From a checkpoint of a small transformer trained on Wikipedia: 6 heads of 64 (3 for keys and values), untied embeddings.
MLP neurons of a small language model. Each row is named by its layer, matrix (gate and up: input weights) and neuron, and shows model dimensions 0-127. Each number is 128 + 32 x the weight over its row's rms, rounded and kept within 0 to 255. Numbers have three digits each. A neuron's up and down rows have the sign that makes its largest values positive.
A block is one neuron, or neurons of one layer that tend to fire together. After each block is what it responds to, as a language model described it from the Wikipedia text at the highest values.

L2.gate64:148142159164148128156039210154090113116118092117141135099190160217121095067109061131077086190140091137120088121042122129165128084096103148112123118128137130122096082138108167118127150122160165070136091110132122070124164121161115145119125093153124083090138165178092079107136108097189112097191114078118143160146095061120102116179132139133115130120082088149139113128107135085105162106089
L2.up64:122148146120113077111069181125086141128171060115120121091139149135119086124145193121116112145164098148141146107097111137200095094120101114129152216139130088116077128177141120087131101112140104076131096104138147089141171157179115086089118175119133103116126147166125076086143110145202161120119116134099126131153070184121105108137168119091117099128055133150106105159085125083127097142167
L2.gate290:145113102096104096122140134090110067140113111119120130145121142138123148162128193035088132132149076127122108108152104128122140122182107127137103120145058163194136055166146130140144131128155132122118125163142103174169118127142088148118074144093141119119100117116155158134176097190123128108159133118169103085084152107185084145107122168151129151159081171146189097143131106102136089113125
L2.up290:225076134085128125094122153139057094150122145123145120083122170101146109181109109104137216118096100163084124164101104082109158159118133125119146093149147107160104137191134179173082123106137131058202137127149126122120144099184114114101158086166113162169094149116141122106186125149101134114055183118222113117126174139147100181120089162118187092154158174096049049138116106105168102123166
L2.gate333:127109087179148150090081116165113103130139093185106114124159183105148184172107169123102099127155146151125169136141139141076176140104077139129072100095157088141153110113100193143107136085142134058093139142111102103149133094113182098155103115126137111140117108168154086108114140138140129159167075023185120140131170128156127086163146074070156106166115103164145089136092182162182069112107
L2.up333:149077110148164133133113111128150083137109148101142145130132124102109185122109203087153117069152123085065143132076182074120088163144144090078121208135158094089119111148164177072157112154103124101097153133125161120145172046131137083094081085170107135162093096114134085118100091098109119098094082043171139073100139162172180120198091098116165101146094138144143114115054169132167146113155
L2.gate363:155113157165104202106160071126120165140120089134127118078156158192131174127112183096083139145152106155134082139100124118101122073166142141055158142123086157118107152126135138126110127108120130117168171107102129125158174071089106082095108159157161135124144155143110137051156108156113180149081147111112080089131146166087095146142138080137095149097075183124160150152101151092149116166123
L2.up363:156087092154177131123172160185153094213108124132143091155155119085160148110151167126069202113128080190074147115118157160156099130124094103072105149148108110148109148163116127158149120116137152089156156132094139188137137167136135080095063130128164175163098133084130091107043186134132131145160148120093124139137148152113146095116091065117087125093118105154133182082057132104099132187141
L2.gate438:158126144219122135125114105121136149103110157070124069186123167139143084081134165171135164107159119077080102141067109191136147140094111131161132085136143071159169139156120137135093084143095089107080112111103167141089128086071135145065092154105169201146153123097075085065132098095170175154108134094124130121124075074151197051107126135143161166160187155133088099082096152164130111112181
L2.up438:180106130164149124119116176072115140078114163031105118120144137145063149127084128142090159168117137129119194129099095126131165115108094111143050122156129111120127151143100111121148099133057129107106117152119132125232122104134142117162139047101154158086138171122093125111086123168181089147137117156106162135157198123109154123090153142134124113149115143129135179049089138091116160112125
L2.gate497:143121185114115142111167129115153118111085123113093192165123127063147081151106153098098105104126122116126074197172147141116140172127146169182054131140131154114140102165130144165158137113191143198171174132142107176113126102121105156137077076152157173122125092164196105157143146077093136159152160117151141103128134191117174080127112180114117105079136113160126140161179056102134154155164
L2.up497:139090142164079143140195098160093133117095133124154132123145119129113092143148124129067100116122108096141119112117093136133108151115130167101125127138118163116142126121089148144128141132113138177119154124122141107151091098088136130123097115148116107135129072140167138123089058145125109062043113106127082105140132172131081093086128100104142079156125170112149187166103099084082132187113
L2.gate503:147087148139168161145145170139142187106150142077111143115117102083149121114101092132092133122115095137180143155101144133104102187164120124137077122104129108119115095083113107059115147204147111086116102072158083113122160144108132108177133142132171119124135103147122075166126141096132189152106124114114096104168127141102146126114116104139149097153161089129100139134188134155151119112112
L2.up503:123095174088076088169125077148138158108077104098130127133098161082111102062155152139180134118122158109119107153145131163047104106083129091128087156106096130113158211137136153081131158160155115147136114099147114158158107123142147142125148101086107117131122137114081121120073132113062142123159140147126090153227184160118163100134151140109161085199119085151121123117158102113165216145118
L2.gate548:108127094115166113164132104153142108136104086151077099163138122166123083154086129064051131171115115085119146119114115143152049122072139171108086190112118142156143069129124171156132205131117146141152091095194089140134138035125195142150088151152157153132126121120101128130126115088116154149126139134167105110124132141140164087150147102117144055176025153111161130141108177148169201095142
L2.up548:080141115140163074131183175106090113096083117119096125162119127183139176111122140166147119144115118136100083159137172114133111129093143146084087144108104134138083155105087137111162158074157155088107127151146128116118134150144050126055131110105144154159128100138027138110106178119196139131107148200084098106166213179092126044163097117089159141087176145154122145122092098203130107094151
L2.gate626:151114124104119153143093152140066132145157110138122097094153114204111132104132108127236146136116171185084147196168152125113133170097136116170062164067148138144086139154195187110198158101127140123107170127136108151162087139095130156113097166110136152103150166145164135130152146134150153118125131114110133150139144160121164060141126153139149039117101099188116107182176192163128069146141
L2.up626:128115051160124060176124110144119046131096119155143086125080152136164130093106113138182116116137149115092110139159128170126152103110142020135093180086162130103141181157196160144122103085147096096136168101088139080156169113159146162112117107171154113181175082117127138067135086145150173119130146090114153194070143119117167086103182054098113105091145151183102148120137171100114125146159
L2.gate713:095101095129155111130151122155100129132138135161107164126129164125136155096119071102103080163128128146099158167141131082165161130208148097054099134105120170092154164170100177070097117117150119074121086101089135163089143142163129105110075134100106100177113144100124064131164067073105173162123138112189060134137084129102152141124178113090097105121057137118094144192119171132207137138129
L2.up713:136100144150132173128132136181158118159111126121112077118063162131104142173110108077102045099171134098167147073182089168124174109120115127113180140156102079149178087146122153062075142161125156116095090128096106158127120101125085107108134115113154140172050183135108077079127047105174130125113090110156089106159137123080142117117172141032168173106104157087125078176139184155086097172157
L2.gate811:121124142148117134071127136129057139134162094142106135136161073125143145157126140102123108087087105140109129149106096092136178163143167154141115123119051077170169098101128169116123125113079112137142141090183131076130176072085091118141125108112115145066126123171136088128101141176140171191153118141097125117131078104142165107193117141115068157135092134135095087114135108097154114123152
L2.up811:162133113135122124140146164118131110124135161177139143121161085058181157160151133144143113130082088107193119093131097137207145065143195122086129162150089130084176072100087141124177122109142158093155082149116166137147163016144144143153136151098051136192123115145141104148111159050123080146116145178131092173116139178165134079059115141174177114146098140161090146100125114068141150096175
L2.gate930:117102073120161149147209170120080193114125114090135119091135106093086155145158104100152110090083109169106160128184160143150154108102169135168089122155099140078122130083115156210084126132103138074103103136122188111120109164137115084060155125176113152145100126147118111177124132122155103135145119101185086110102104125135168073118179146156111075138129087153083071099106114131061120153181
L2.up930:135164087158111125150179097179144077126157078124154106066123081133170131090115133112143169165108084141135081167155154130158118134161157092130136156163133116096117159107142161179104128103101052083137144172144086173101071122178164064075039131135165145132117148128121146166120114137158147153099119069175111111137074154154159134153165078145165139078118087152096065118148099136109053094158
L2.gate1001:166077151128079113072123077118127107127163137119115161168147100140123092153139173126046107117147094100131147107096110138172151097091155147116081136088057085130159162080084200180113081116129099147135120103151141061138149117119105087085101121113110130156082150119159150102207099138169151135106120103083157134150142151162134133117127090106080092110093114110180177150181135130137082142110
L2.up1001:119056158120094066074102099187105176070176137081110151155168128115111161075146171022096130187194133105157087128119102131105055127083123179102123155148137129118166136070138189136150189182177097139146082152155082137121111090136095149180110174125130098127104132129198146115150100079144111138177126150171128171123155181065141082182140127124155075117141141154071138145161105127149140128116
L2.gate1063:121141064141099103143160115131096121131162101102132145136109082054187141112147171178083117113132116125134101114125151130078094145126081125118100140070132168140130100127142090162117113060070131079138059115157155135137113148126151112112105213199106187150045129127139113142134110047084099184120136106114130123145108128189156084122124096137171123144082119128080135115122146077150085190140
L2.up1063:159110134118144135094165131136097093101149116050088128093185096098153173126161097105123165116107148102134170111103135135151136124063094110101192213129089124209201147162128146168093086083075125191139104145112102087155162090170137112145130132152088152119106135151106083100111119088082080127128034122141159163115078105151145074178179126046181111138102145122100124165166189168147111062132
L2.gate1148:138102124098114073178167103154175111146140128129236087128145127169130136110163135110112120151171093185196101163167131099136123195106107154165111116148135123128076111138106178100149154138136095112142155177125119168142090153188085092127079116142110131128106153167097093089146162063125138150078111105153147095142082136099136118206131103169170083116051109154155101114169148099156079127122
L2.up1148:105164121175094088129114085139150139113179092172110175138139157092192077133119160134162127141142135131065167110077130167139083081125104129136123135127112143105133138163055163136155081124100113122077174129181107087134102135148104115150088092114115165109150118124185140129159091132158156098163158198193132079134194106131149121109155104153182144162142147133193094133105112085120184117112
L2.gate1181:184173101139159112135166137181095096186132111068172115175163103175134117113070174146142115067109175159132130106111068159162097141084100109150144128145115177090148110151076158148117101173153107140065108142079173153134119109120111172148066128166132107173074138123152111053120195146086095137133111163140102136118166163148103136157136102120127128151120069120107142141123101141126170148074
L2.up1181:156106126149144103112124076198215150233103079096132157121147099096081108055168161126127070084139140157184178089131060088109089113085097101060159116118157128107110095113143216070149140147144148129093091148089140152135098171150092119123074191103112137097107123152106125088167164143113136105093119133114075141176108163155151123140110142147141111144095186130101145159126078115089084156079
The second word piece of a split word, usually a name or place right after an initial M or m, such as aced in Macedonia, og in Mogadishu, ig in Miguel.

L8.gate1161:135094158112117087103121162132214118182114063116083103118153073168141105092081094179167116118094097130101080154202091068160098141142173115152135127165133142174099091086108119131165149141145132137091133149095124085171122142141110164186094156130154110086121129098145116164134173096143111230151117149132105121132066162129138193140099166141171139124083072099107143169175174145139084111128
L8.up1161:160166171183158130054169192155181091142086092143142092074082140110146081103068152135104084156120107148148171071111173088154124072094090129083135109158123172174087142094098122112133099194126097096102100153200151117147147122154119144080115137103125103117168137076124137129128147115136139212101103118122200073099147127115122145113103100161129120124127110132099139133166140209119071129132
Final or inner syllable pieces of multi-token proper names, mostly Japanese people and places in tables and lists, such as Kunihi-ro, Dais-uke, Matsush-ita.

L6.gate190:086117079113124153148094098157140131120126091156149123169158073112110168136190176105115161182111110086162114125168147082071134102091182146153112119149089163108135102134120128132144180059102152105104107093150115083118077144169037153159116089075129106173116101152131076109099138136128159149140128113175117138094131148101103137150158105159143109112065141195094112107141118166128132111120
L6.up190:109179143120156088131107124138129168120141159130113131124131106156136123113132107174135118117109133142110130165139190114134140128074118126158126106140166138156108125109080160090090164140120047119134120113125136141166090128138158150141142099124126123128107116172093166155101153086114149072187155062105161135177114064130189144104123119157057122142178123132147148115133093093115107129062
L6.gate264:073123137151123184098119107117131166116170087079207147115095107075145148109187122192115107117148153101123118151114154180119105180081092149115146135147124154116118116143189153140124133190125174130126165138155149087167127092114158123091149167101126150190112112115149094114145144196135177102179127142143146124131146131160116181115104160117079101088098183108143103118087098128157129087115
L6.up264:134076128094026189143128077130101170178133089074115099132085154137147171103100161133164116113149134110112162111140091117149096073145210164112204138096089079126181172120117137157079166135108127118169207108179095137091125114142118114157123124137128088115103177108127159123143119191163113171104130102161130161144050099109124168089167100150054114111148109204123107136143147118153141105081
L6.gate1149:126180117074146124103069130124108187118138164134135156142143200116110110098134168151120124137100147112185099092137120083151112160106110156113101181109095110106182170078174163045147078088096065101118155156079131193097079138159095085171149122145065078148156080142056108086109135125114103137107157150116159118134129121146152078156148152107133175109085134070123155110137135115110135145111
L6.up1149:092155133102141135106100184134078119142120165095151127147160177119174215100139133126095156184075130107143056103122067169114079153043072127136131191095102156144114091093102088119192062173081129116108125144177103169134110150175135101128156091162126029148181095145164062117096118154095126104164158129099096159073085103146167151091179128114136142128088095117141171097129116097069133155083
L6.gate1271:100149130109126102155099156145202171122153127107076138124111095127122177159108134189066121164076200112101107119075155147146158128147106164083146113168150135154145110152175138111127186099141133190103113079119185190173144093134119157131131158099184081139070109065164124083119117095124120159108112164144082175151107120102116181139105197127079099139122100167094103069134140067106199145147
L6.up1271:135107129169113156117123163192110140173074113080116114140111108165140171179095056159128169170143074089170130106156070110118118081154142116127148109159119076170151157127112147172160131107153090138152166168148112122185085131093136054135165087124131159147132109107114121138070105154157101164149134024087149074150153107134100124142113097161080163122090097152109140150138081147126120121190
Inner or final subword pieces of multi-token personal names, mostly European first names in credits and lists (Giusep-pe, Maur-iz-io, Christop-he), and sometimes other split words (fin-it-ely, com-ed-ian).

L8.gate178:090126143165145138137121132147119173117161157128151127131166164174106105150061132108178144102132144127164164119128057106122158102087163191139104167131154172107101125136089169116075122151108079078090121122151116071106174134122165134092165121044127150189166155126111155080116082072123117115133115079041159101195108074130199107166137141136173133121203137141088086077108102147139146107140
L8.up178:100162107107128167180068134151124189160123134131122113121121102148146144057081129096186118147085113118192084124103116137117096112146101160126087192173113175124154093097080124159154072132113166135155117116125096107119116102117157087124094159118084176104169103171166133190106167103133126078116108146143097133110195111163083169174120123088102142133173155115115097145152128134095103100174
Beginnings or middle pieces of country and region names in lists, tables and "between X and Y" phrases, such as Lu(anda), Croat(ia), Pan(ama), and the joining "and"/"the" before a country.

L2.gate66:151214138093152109102176136134072181050169118164143139101202129193131151140154123107124110148085189163096060153119122113137168115156128101118116165133081136108155160125142159142166145156141134080119137108141126113168118211102128118137156125154166195146178110131073100107133110136123130114070146141051107143135083087092077071094138098105098118124127099130177127114162139121135110165117
L2.up66:130117109143085112168141175147140124132198109070140137071153140184180110149153146128143090130085114183153207106152092098127171123118124104178111150113125153135107179071085105132137151150152123082100130186149071191127152172049135095155140066068104106133111087126073146139143132133160087129119193117104089103101151102092105128140139143174207170135163172116109136074082122220182151078112
L2.gate154:123178167156080086047121129110148129093172111184126121147050152175187161080126116159137086155146075121113105180148129158151112158078114183140139127132095172162110101188025175119147111164115137127098107111146149080121132099093101136168135140117142102121110152089150104159103125140094181175180080108107129110106078167107165120112120117140114169124122152149148078139098063172151141117132
L2.up154:129151138101135138150100136149177100106137156121148084129066086101122115163152085138171152091118101092160099133131137096154126161122165125116129124165163133133132060131099206127155119085133099084156128140120135154116124139177133145096131173199141148155101104101161081117079168101155076084104093145062063108056149136171110140138162110137132120095219146135110112146096074101075080094115
L2.gate164:093070117131176195080121067130163104160146156159102126111103141119166092087214059073115164106118108161123046126163153080111162138163120103137177090149109140133114107169068131144166118154113102095174191091134175118146167088098161131130122092059115137128147148133144086192055106115144085143131086138149134108144082139090131195129135124077109121088135097156047190163086142137156137086113
L2.up164:103134124120110155044125163123136135123069119173123048154121151117101106195126110162123089121134165159142088132080087149207141178114070110171110136158147135162100112119120140089164158161109152155101131100146107094121107060088074173097070137132187146183141175105180168085104177079136149099075112110124130071124117147170096185118172127138134166081137146068128111132101023097155154182124
L2.gate255:140150141115102161168115108104150092121096143131125166131089104130108140123120122194125130172108145081167146133132117158156103106105070098073149149140099164133100131146135132132124113119154149175089137206165190081095100111144093091144086041117159175098121170111111149159107096119096135120201117163130141128143120154083092105069129087098107129097181144141126101171076083144099114125128
L2.up255:120142104145086163009135111087119172152098148137115069130104160169144156146118137101163190155155098099075132176186154101154160081189140130109173146097152121126051175164102170198134146128113072136125170114171128106128129187103143135100092144118168045071076081115185109125071125077141090142067134089227110143116129108130086165113169142111170132117132100123155116116099086116141095112083
L2.gate260:153064127086124128126170134043131179202206146102156158123099172128116142145146121131183108160127157179146095103082124136151188180100115115141094137132185135105108155126121171155182173108077136154083130167162173115111093103083117197056106120061110097141161069095120141080118184147159133112094110120164088141135100100074181122084135112146138129134149140144084146150170147174108125109168
L2.up260:089135141122112140105176134076068155129118136063152205093195106133159102164149136103146125155170174180192075169158168165199176155098106130159112145105139158156150129135142214150184173096121101123155164122152098123088138095105112186075126122089088088118161137133083104113072122175114082131103154146098137128176095076085136133135148141127122148105107158155169158137124152161108125140171
L2.gate376:177159154187172139151163164124164101123142127085093100105161111109135161131128143069177130085129108144128109165107120152158091162103119118163140097112192157154149150138122153112136143123188159086176167151148126144087155139137108118166110174064145116116090142120102109156138135120163126135160167155179167106118093130172137088158123111096142137148170164126113103166120130167101083145168
L2.up376:083112094104093115108101094079122115141136129143131084139138101091072148122156145124130120106111199200158118084141145150086106123142145143168122143086111137183112129144161116124147118160096075162098142137088073119102139119084084129129111130108143163205160189157153110173121099141168138130131131089109114151120125128171102119129116097176148138218075111094101119113123113113122188125151
L2.gate391:140122130113113050152084178100110166167071111156148086121111080092173168150097066109138162114094132138179133123075149160166107134073172170101141113206104131133080117104128189098128114133097116136143151142137108111074105107122132127119067142117142149094133110144104082151112120111101161122093185111158090092125157096125115165122092124144144113069098141160150106131151106133123111117137
L2.up391:119145086148114094161117111141092111156090113160127149085130085017113166095115137139142132092169145142123108197091123151161104109039167147098145160123100173123047104107088162141156169140111099112134086146172157134103159144115103160142115201108059113141134106134110116130098116174133145134150139142076157130135117137166125150096104116101146101183172142187140119168114096112146113126149
L2.gate516:139149120080207142105143172159156117127143139110137090141144159115185187152166097154117080137147162114142095160152085145089160137076140076114111122062134163067148141095119130182146172107105086152107032161187097142114113123076083164134142210132167158149148143146131128116149141122155091137114130175138145117132176073132033112145132152085105125145082117071086061111151108150091118176123
L2.up516:113151104064150104151101159116177195112132138073079150101171165106104136096187096147109065093147171162106168112128081161127154089129122237063131099159138108144132090127067192146143146159107156150161151120117184147172110134173059117111163075115154105168109149124171147123120141114065077161199164108139102123111056167092107105104151109103111135130091092158107125062110082113073139076163
L2.gate522:142096181134136112134173176140100120081150139110115154150138109109088131048143073055091092117147111105151147133099154070119146112101133117182142091128166157164118128116062181233161159135077168079189077193115090193132102139117049116120090116125068120089140147103139127163136122075106128098132125129194118107132133105130122139107111103096130155132091127145138109115137154166141105145131
L2.up522:113111147141178147146142168162132108124125148110143140143177185106130137090159106130133117143125087146121150200101138163175147160083090117081125130081132120137135127140067115147147154123118143190123136123101094141140154133093124105161149197155128124079178174086091111141135158081124143139177132134119114064092110131157084168183178136129174183077144127127193137098127133120144107093104
L2.gate610:137111163105126099169118158115131092143176164078183156210085134090161112069151055085146095168090043114084106114151139098116129099114090120131136167116076128123176123141107126116152141142108159104163163120169143096117111145197119132150105160126125169113131134175207141146143139131148081146125106133136097143123124057094129145110102087102055192119152111147200154147127048100112132109171
L2.up610:136131125162081130100121161085114143126190118103101098140025199073147048134116141152064143124094168127150112137088137111074130111068090088103122105155082125130142133166079139166073125145130129137109181142123094130144129171090160171083120163151132121107123131123137154165125179149120112164107117099096164187077114171060130142090136093138192168160177144230108159173149117104110126186106
L2.gate832:107187109145137101093077084158155107136113108112125170119121140085102113102134190072137167110095132121108111165070137043141146127071132086151076089132128125112096101097159109086150095113086082077125098091073131093056134128115078094102130178111111161128189116117146112101141046157104157128078119125088154167106154176129141181134126122131122088127092207147100126130130138104115095131129
L2.up832:159057129083099153065121138134132132098098121086071143186122124117132086155157131133099099091163150068116093124098141145129132097123180119168176097124100127127127108120164102125128141087110078188164149104146081116192126084170070072140134078117144116065076054123096140161134128142129059165141128140138075138105123140147143130076082127146185148192209093107073152134108118083165130125105
L2.gate883:098089116094094097158087137103107110103145107124144139134154107177145169082165122126158146176163182105139128089151070137060162137141146115169088138122121125105150143113105137060129126102059151090141074134112072090141122165063126113076149086103093136171087134117142096114113144120171119084130122048152111086117087168155109163188161141175155108148086141116116157080135113090115121115116
L2.up883:090091157154144064136133085167129138117086153094136126063110138117165188151096178100101061145193114122161156122181136135117116152087100164144086131083100123118104103158131144136102115127112114126109124156150113140162231187106089127128091075105089129137163144140143096158089135103142068094148136076169110103208090174170131141129125094185121148112151127109146201127127133139063148099146
L2.gate971:177156120096123139136205098146129105170114134172104143169118129139151182171161086108130093144148159137118114123075134124085099109145142134111159129171127139095152097167083134160194155146104118166073135159075131148144112209102090158070109131139138114129129148168067090097126121147136131131132075143192129062133101154135156122140136166194096176116155150143127111172132087162144095092096
L2.up971:204159196117114171118141135082214140089099128177105149134105106119094092112109140151111157189120120081137200160123105158116052103125113151128182186102111149120134102144127134098207116103140126127116170090119147116166151108172083150123123080068045124126107101102125136168114047119126089138118141155178122136122169096138111123153119113136187111147104103100148131163130115159189171107102
L2.gate1154:087146134166072126101082138118058115087108187105159140150136092088142087087146132137096152108101123116105107145127160158170167148127106157084101148113134077128118127070094141114128117091111134136068169211170150147157120193101117157151119111099141145161078175135156100128129091149179103147178163085173153102149119093132172149127173135138098204096149123107119104148111112129125135135129
L2.up1154:108106169134087174105136122132151111066114173172178165196174080077073122195142185100131156151150096111092184150165132123112142145120156178101202173129131148054137108135153122105103101136102144141110157142126157152168122099103122152143182067130124114153099138129193134143087151109128091119091108136201130181107140120119092142156145115101126167130096085149161118155146116113127127149110
L2.gate1233:122088147121119126162138143121093073129124179181142128083095075116157101133115128091159164104118131151143144147120116137076102117151142132109126116143113163103113156123101118133132154151150126110121159122119128137127083124068183092092086133059124152108112100083127159115123095118145110137144086130131126171107090123200071094180106017154136188170125099113165121092153095031110115102105
L2.up1233:189139129166132168166166141089112121065074102125135093140119111159135120099104116123168162148163145112076216096109164135133111092077091116152121129086135093107089122121144111058156129073136126125072084172075100125130185127054149168167151107149149149148113155156094149190115136138091100085110142105134151145121160128115173112128111103168140137112138125115134117099130101149087134149126
L2.gate1236:165081144140137148136134089170088174188090102102120104123113087116058098145087063079082123080118110142126092085078093116167107139123133119092138157173122116125142133074140184090086066048145185159131131137110126059133144185143162193111132139129187127187128134082133120100101149135167082116117097180168133092149135115131091128101167123106078128119113160139159130131122184136155164137176
L2.up1236:154066168082124122098145089144144181192115147072092090137099155151102132133138157158197081152110095075111147148167072149136126111123165091102194104128138085177106185020124171107116136090172143133112137131183172075173157142154073098121103177139134109153127112116113175138131092150158130170165155098083106114147122133129073137087144054136081104138155118089153144100160194079114067122132
Single vowel pieces, mostly o (also e, a), inside or ending words, often foreign names, as in Camp-o, flamenc-o, fl-o-ating; also the period in St.